From a checkpoint of a small transformer trained on Wikipedia: no biases in attention or MLP.
MLP neurons of a small language model. Each row is named by its layer, matrix (gate and up: input weights; down: output weights) and neuron, and shows model dimensions 240-495. Each number is 128 + 24 x the weight over its row's rms, rounded and kept within 0 to 255. Numbers have three digits each. A neuron's up and down rows have the sign that makes its largest values positive.
Before each neuron's rows, "fires before" lists the tokens most often just after its 100 highest values on Wikipedia text that the model never trained on.

fires before: "\"", "\n\n", "\n", " I"
L4.gate1962:093141164160151165126140096120132083088136135140082152087101140149080095155137129118129135173133113121129156153088110127161181107156097184157126134165102120186143158147125157132147132144131144142104110131151116113109088144164123120136148148124100153093176129129148141152145101129154136139135101128148131104143116159096120138193154124167113162134155101099112108103110108096145121111158132137087153088108108172128142121115103110074134134144133098152143113192129148103182153095098155189130118066111107169132130134101144145093145119137125173121164118110119119108133112111159194090124150136126116137115154104177104155114146111119141086138145099165147120149168129134078139130148170148141097149140105122119143122129073119104112130153110134132134125140107123125105127139142129
L4.up1962:163116121140116124158123113108131126156091140150105167121116122161134104167165138118148132127108124108126138149127155128116146157125134141141148176123134096114104112134138146082199102160124094116118140108139060117154113143101167152123117138130108117113163145116129134136128140110161136132085113100160171115116135127149154099117135115127142172075121094129116161116088140127071127116105094160132148112163087128110130081143112162134131108182160131126155121125121160100128137077122138122090096110147143130131118154120138093109123113125129142136111106176163090118124144109138169123094148137128135168114144155140153162140163136133104130128084102166134104151118130116102154076125092130125129152130138096177117099088097120157147146110111185116096122155162120099140132149128179
L4.down1962:114139131117121151091146109135148109136134124120135131122096142116120148123129134151135133115125138110126184135096109159111189096122156112152119148109152109150151081095096135140091103120158133123108123123157127101100155141138084136109182124153127132103147131121171137117127074135125148153099082097115113132096101091109143127138121132132117126144147172131142110121151103126105131098113119140112121127105100146141089145101115120092132139137164105153117130125118186096137108116085110112101141104128092166116157097106144161157142130134099119120101111122128112129161122123110107133147120136125119144137155109140128137140125098101127117137156120144118130138143138131111085127156169147113143119117110116116141115132077082126103132161128145154126107149111067141129122132096113

fires before: " ==", "==", "==="
L2.gate1734:120086146141104123134135147129099131109141198145131129125110127134152146167128122144116092115097127164121130133110141127157148126126153190159155163146185163142109127130158111119113144152125140133123156118089145140093118113116133116140138150182144188121169122140123147133085107155156175127149172135143129156149088067148155130149130138087093120103132130163130134139066141113136110149116102167119122166148183130138150155098089147159167126113096104151103163146146121116141126109153149127138154093146127154111112108142120118114153116162122095057162143139130076153147076126113085168140125148178121129124096125133145114116168087157123120121123146126130117140121141134144118141134122131122110115154081083109148158154175147156142102106136133158140137187089134119123138125119151
L2.up1734:118087113137110118189140121120094102105131128065135135127119133132077121130178132142120089087124128156144172098127149102159151132109139133127134111096157160105144056110115126091131166143133133141114110117108162121101129128110115120111126119143144128095118110151113132133123173118148137107096123146111155095135107128103189087116086099091118096116145100121137144119106158143131073171080109140133116140180133157111133139112095124134145167124111117121095092134115167076101156142145168125116134157161159106158106136096127114142141160111104101145120105098145118137100113136109147124097118131155135072128146101127144115160165095143163116130129131109107146086114195115144164146143075156123112165131154165145127144172174124094108128183186131178111131114109140082096095112118114
L2.down1734:142120111133101139128148123166138082106106090117157127122150133128125113112114114153114120160134119144117173136159136123124194144112105112152138092101079145124127140118117138146116125076107169096105128089108146140147135122112126141134113143128105068144087091101136124124167109138137102109108155124125120119103160155113143121101154120113181124118141145131100117109174106134076097116165126082115126110153145182178124101163170133110115111128152153145139102112112147174092104118126145141144127123105131116148118132088178145121137134133120171141115113103105153155158173089112138136130095156118107166114170144163115132138105127094119138082118106141116156077147129150114117150157119132151131141066162128171117099075107101066112147175143139149095109103141127108135106161144153

fires before: "\n", "\n\n"
L4.gate507:128127138175143150129148108069129110118145128124143123104117155138099119186110149148112142149128119108151145145131079163140168116161077110164074124107104130122191133122128145194127156110121141176144117150098141119149158112149116073153169113157139180106129139092127135073176102135148115118138128099146139088068157130134115151150115132112126136115138125123091134127138109116093115141160112096155135145149145145106104143126125134108111107105098089126123148099115178125139086135085155121124174111134139125121140120115145136129111197161088153128103100145117121139075097126188121100094063121101128123182145098144135131091105125134169115127152096138118111134119098137153106149142151130146140127103098120146166170112167153148096119159136111115087114127153062099140102132108161
L4.up507:097141153168168089106077112122185098091118143117141118118136150123151152153159196139091109135137085097135126142127104157152112131113122145125134191141177087186180147099140143101144141105109074146169139099119151113126126112167194134146155127110090120133139116112098141166140128152140098173147118145155101130106153148137080121095104141127099117129113140113161116123139143162138142131123141104184143149157106119120076149153086080113106133129130100145126144173122141120115079085133152114136114101122090103125105114147118132148085130106101155104174131153158096108116189160145135126125112172106129166144159097130095154154110091126140116105116097152126142112129122138100107114128134146146124146158134110119164080120143128100131113133157128126119102107142111111139140061107159
L4.down507:111151147129143124151157115152119174138116169117170146146123101110107181115139144124118148139137152178117137135146121109105255116152128143133122089070122124096090116120105107147090160130140105162103079142176102125100104115105133123103110104169172136127112122083177137133121144131136147127124141111135112130099140122133144101159090132120162128146149093115119152159154106117123116118159141147080111116105118117129122108069124119153127102113122114123101122127139110095118146097152139133088142129127125128172141154113134132099108151171126126092126143133140171161094106094180158123124119107140141127137145135137117095132121172132113106145154107138095106130133143102119104125131136139095132125064124159116161099107106098114122097126145159097167121123099102113110077108107190

fires before: "==", " ==", "===", "\n", " ==="
L2.gate767:128112144190135130135161110113095163102133145110125122105115120120162122132094138131149126153124143141099134096165097141150106109161156149155131121146136102142114165140107131137130111128135151144151150174097153099131129099098123137124162130148129124146129136132152139133094137155139125168124141150187132135159100134120144123104097164095151090139106124169114123158102168083140147139142148123089115132173145124093149142166106083099133110101135097137139163156169144119100121115097122162111144134141138132159114131144164165112154134141139132150113126167130154089102161116108153143126129140144116152102115127113148138154162119128118190121114118119134061150099123104124085120108120155123173145138111117147146070130154134168088139113112157138111168157111130082090179118079105
L2.up767:179088130191111137160122118124121113169123139130116112128168133114110103158186137130159072144126129134163107065142152165174124091138160185149146152143130098177158078103094148082129153129161112142133127141127116154107123112152108140155113113078099120144112095119087111119140150124141136107162114148152127154126065147122162128131093122137129131091115132160125111136134143147126122118099138104107127090140124115116140091111114118123154105121135138144164094150156177129158096105121121139119140152117167118119102165093150138118117136091133130161135141165148126164149108114150145123117081109150122091115171136124166116133117151148097115136168179147117134090148158087131133111159148110135116141147137119118107159190138150139122105122100110119109103123148176116099132080073121
L2.down767:105106090115057153160129185120146118134125124115144121120170143078099132103115127112120116138111133145164090163119125121130142159141129145135140157118126134129124101133118128137112163146129095106083109150125111121100128091079142147132165110087111130139129086131103125132155138135121086121153099136148126173130138096088117109151134101131145102107157130114112126122138152099114135103110071133126105114110122127152107090145135131137119145123147101127109108068129170194143095163138140124154108134187159126104101136149172119140118146138154161088143107165134159176103138115128119106108089118111114123134102121139159123135163125128139136132102175090091120097108169133146120136119139124126132126141168124127154136134154124115118096117097139160103125121120078160124125098072089

fires before: "\n", "\n\n"
L4.gate1243:110124121140120152130152114130119121125105118156112110154104122125141099139146157123118118175087129137211098121149137152128152140088111140088120104104091144098120115106116105145149159159135141105098134115154119145111108141143108107125156100108126175054130150138129153156174086093156145166164133110130124082114101071116121138144158122112141179111109139151142156149127153154124120091129137114119082077126155090077153110123127092102146087161172127165175153171120136089161050153107172105141142142122145167163131138139112140127131118128141128134120127105139103154148138091131159144102119153092115132172153144131105162128098129119137058118139140109138100157174172109137112102142173091147116114154144126131125169085119122159111121145127194157151094164161132101153130106110139
L4.up1243:128128122137178113137087144156167142111096112106120146091138096145155117129113107105114097111112095114120085115142130092174132161132119140128106144180128110122147120118137140133142117101116150102134110077113106137152125123103162122118128113131094137150102122121138159117120122110074141138107187131152134155124102081121102130144162112177125140124130147111082131136123145104117135121144147117128143105133098125154123107144163136091088121149178126135089152127136162102106109167146127168101142144127105127135124105130135126090145107132128129139160118131166177168095122089145114166121163142155154120080139117154103160121097090145155180171110153118114132176149145128065098124119128115143141105126161140099109122145137127094179110075170128126114162171109166116144147119124138
L4.down1243:087161159149126160107111122119124140101123154172140119109121138111155138141189115161113156094124119165136121157099145128115143110130129148126122136086115142155139142135116091152096126123098159135095110159159116127091118143122107115149113128163133168105102106130135126149152085129170139142132112108125125102137138112156126119108115125072086174129118108148182149137142161094092158148147119120171108100133143134065118127119102118112126086114142106136151159141100149078135126123138119100144142109098131139178154155133089150151121148139103123109144157140143135130120128087126111139119141165110154175106160147151103163137147116095127135142064113103092128138158158140116134120099129053120131120138146163162144131117121118160139119121136177137154109158126119089096148131098165

fires before: "==", "\n", " ==", "\n\n"
L2.gate1681:095097105114130090141139126092137124155078135137107162134154111114094132121155130144141084127130136155139121123130111118126123116097143130133127110143116145153109137140136132142087117110136111140115170147114158103064125123099128102146119119134161124098151104099102147155128152127191138128142122113130141124087091154144150124135121072095122133136096112113113108166135173132121155129122103092162102133131127083088146131107103112096141141139105170122124094137132124114125057155130122085143146134162140133131127117095118125115119099151111080163126120134126120164111117143133134107110113134148081137158137115067091096149087174120112055132169167108087085111125141143143130128132132120129117146135157134146141130148118134135111137108121115132100123166160119092102158084100148
L2.up1681:132115087121124140112123147087127108138121159131094147140126145165143140174129136105172155112100106125162118098158141143123122121156096150147139144171142097183153141134176139091132133127138087115175125125133128142092117119137122115122152134134096100154134132080140140159124094170137110159106150149130112131109172158103115089139109132097124095098142120159112148167120124108139137131179137145122138097156118153117091117168149139135090081101146119139164142112125165080143104110149110135085132113133165131137096118147138166119129113096155086119172110148148134146096127158138152163110136129144095112115151144128138111134126118122148105119167141133120085094105115142119125192125136154132113125127125080150119084115131138144166157164099163120089138128110118132102102104125090
L2.down1681:146073120107084143094131110111096084123122153139128147137126135151101155092121139124139117156114175129133138126129137082086154119119170125141147173111117098123129143142128119144116176111134095134110132136148150148074110092092177123130168136129143100121142173103085124119124116113173107157123158115133118174114139139089127125176161110118122167138114157109132166112093157124105125131143063112124128104095126122133106108131139151140105105118122129136128136117087136135139124131123145122144145162180180150097103184121143127157111146127125113102129123132125136190093121092135158132134100161156090134120136109154117112135108156144137133132162143128135135111109093130140120122103133141152145141121145109111160121159148113120134119150114146138097157100166124172122131124110139

fires before: "2", "1", ".", ", "
L2.gate879:104175124149141108103136118115139154123162156134114134211111143154123155106126119123122124143114129110157119141118122116145113149106058134130128148132093152103127101110134127132139131139117094137143128107141127118153098165115124167137111067141136170154100104146137155112118133101126143063148164134163075126144133113136127101116162108128142162093171097122139093133125171125155144107158109106137092141126119153112113126109153132132089143124121147091153115116128131103143097152121148136127158166149122125138135131117152128132125092137170107077088150130146138167158098119155145090160193100083118132138114123126113123156139142124097129104174145158103101160115115090143133136129097131120135086091096149154167102150086116162171091160132099114103155123172111093101145160131139
L2.up879:134131129130130138116130150119152161115123122120172163122137141110119144106133102134130140148149160139169119118131101110136119095144123116133118099103107077146137132129124131143148146161137119135107109148120115164103129114071107117097111120107124118142120106138137129080145166127093110147114144138090157098123114112205126148072128084154154093096129123145151117082111154095130151168120134113096080100153142116111136099128137139141125158129141145152107132111135102121145131168120103113117136137119111144116154106131129089100077117118136128122155133113106145160115070107121130130165160148132159125123141135123155156104125167143144138126119116168127151141126152086134121177109157097095166155111102136134114143133163146122152136120132119116097134061180098146154137138130112
L2.down879:137121142146162107117102119103121163092099132083164147115141119106133089157099138124115111127136117148134184144129104141105095110101126100144084142105083151154138141181149113110114146141104129110117102086104106117096115109152137143118135100124161072101143137117169123133115145123077159145172185132122183135140115071127154126117139102146151117143143100127094132124149139067116136115122129110115082127114135142084144124161146136144130173171152101123102123134143124106155114143141122128177133141115095127152128103146175141168137080138101131112139123117108124131136103117159099103091155106083111110106114157152126140114098121163118124078112120157159112118140130122136099146120147102150161141090134114125168104147153083125175133097158103122099163129123106156127120130132178

fires before: "1", "2", "4", "0", "3"
L4.gate133:146122149168159129145128159112116146099135135136090155152127135139139127120108163140163126149136142112114115122097102139108046123114098150115142129132146121103139111112121135131140148149143114104111128152133111171171127142110086106138145074139095169171143102127085159124117096107130131143133146106135137130118100128132111138128158114132157104127132115080119134097092172065165143100114080099129144126137107152133112113087134151155137150101170122134154144112143096127125093176086144093135125103139102145104114108107148100118109134088144154120148130182126084149133149101113183155082139135133126139113124125125082177170125111116117075134085128114125156141132125097148118090182107086141116117175138143120124160114108105150152158113116154148182115114172098135134161175104144
L4.up133:129125132139140160146132142128130095081148136107147185117130104130134190133119129111198154112148102130100134158157091134113138131118113120118152123098136159134140125155132090112108145127165104091111152110158127095151126148104135147093114129117105157157107158122120163110153112112120159133142129136130145112115099103143125114118139121165130132108154125114152148120110128100102151084106118131121092144143080120132116095123117137115150125137142124121130130140129122133132135127162129103116133136095107113159093101153125157134080122086142149122152142105116129124082142114156124095130127101148148125139090167099128110114140089116133130167133162130135164132126150161142132170161166134129103161115169127139142126141133097114125155100158112114124059111154137124154142163118117
L4.down133:133128120143122118111108128110187105148147155112151118146088116130150158129105120101129124126172155154126117168175150088127132148121090122104120102123106164136109130131149107118133131122127141105124146101158145143126118135082121127146177108092158124105079114148145125116114112091151122129126132161131121149117135128102089117162163173166149118111163126110168112159159088121109132121132121139134115117114107128136129100122151180137123112110123117122077135096046190125090147140114148111119102134115141095124145132142149174125136125111150126137179124140089107128098101105132102115129104178130165090122106140142125113126158095132142107155148134116225145171133135131143111118135145092168077152084163141109125087136133136100127114144138141155097100084155130152145076133153154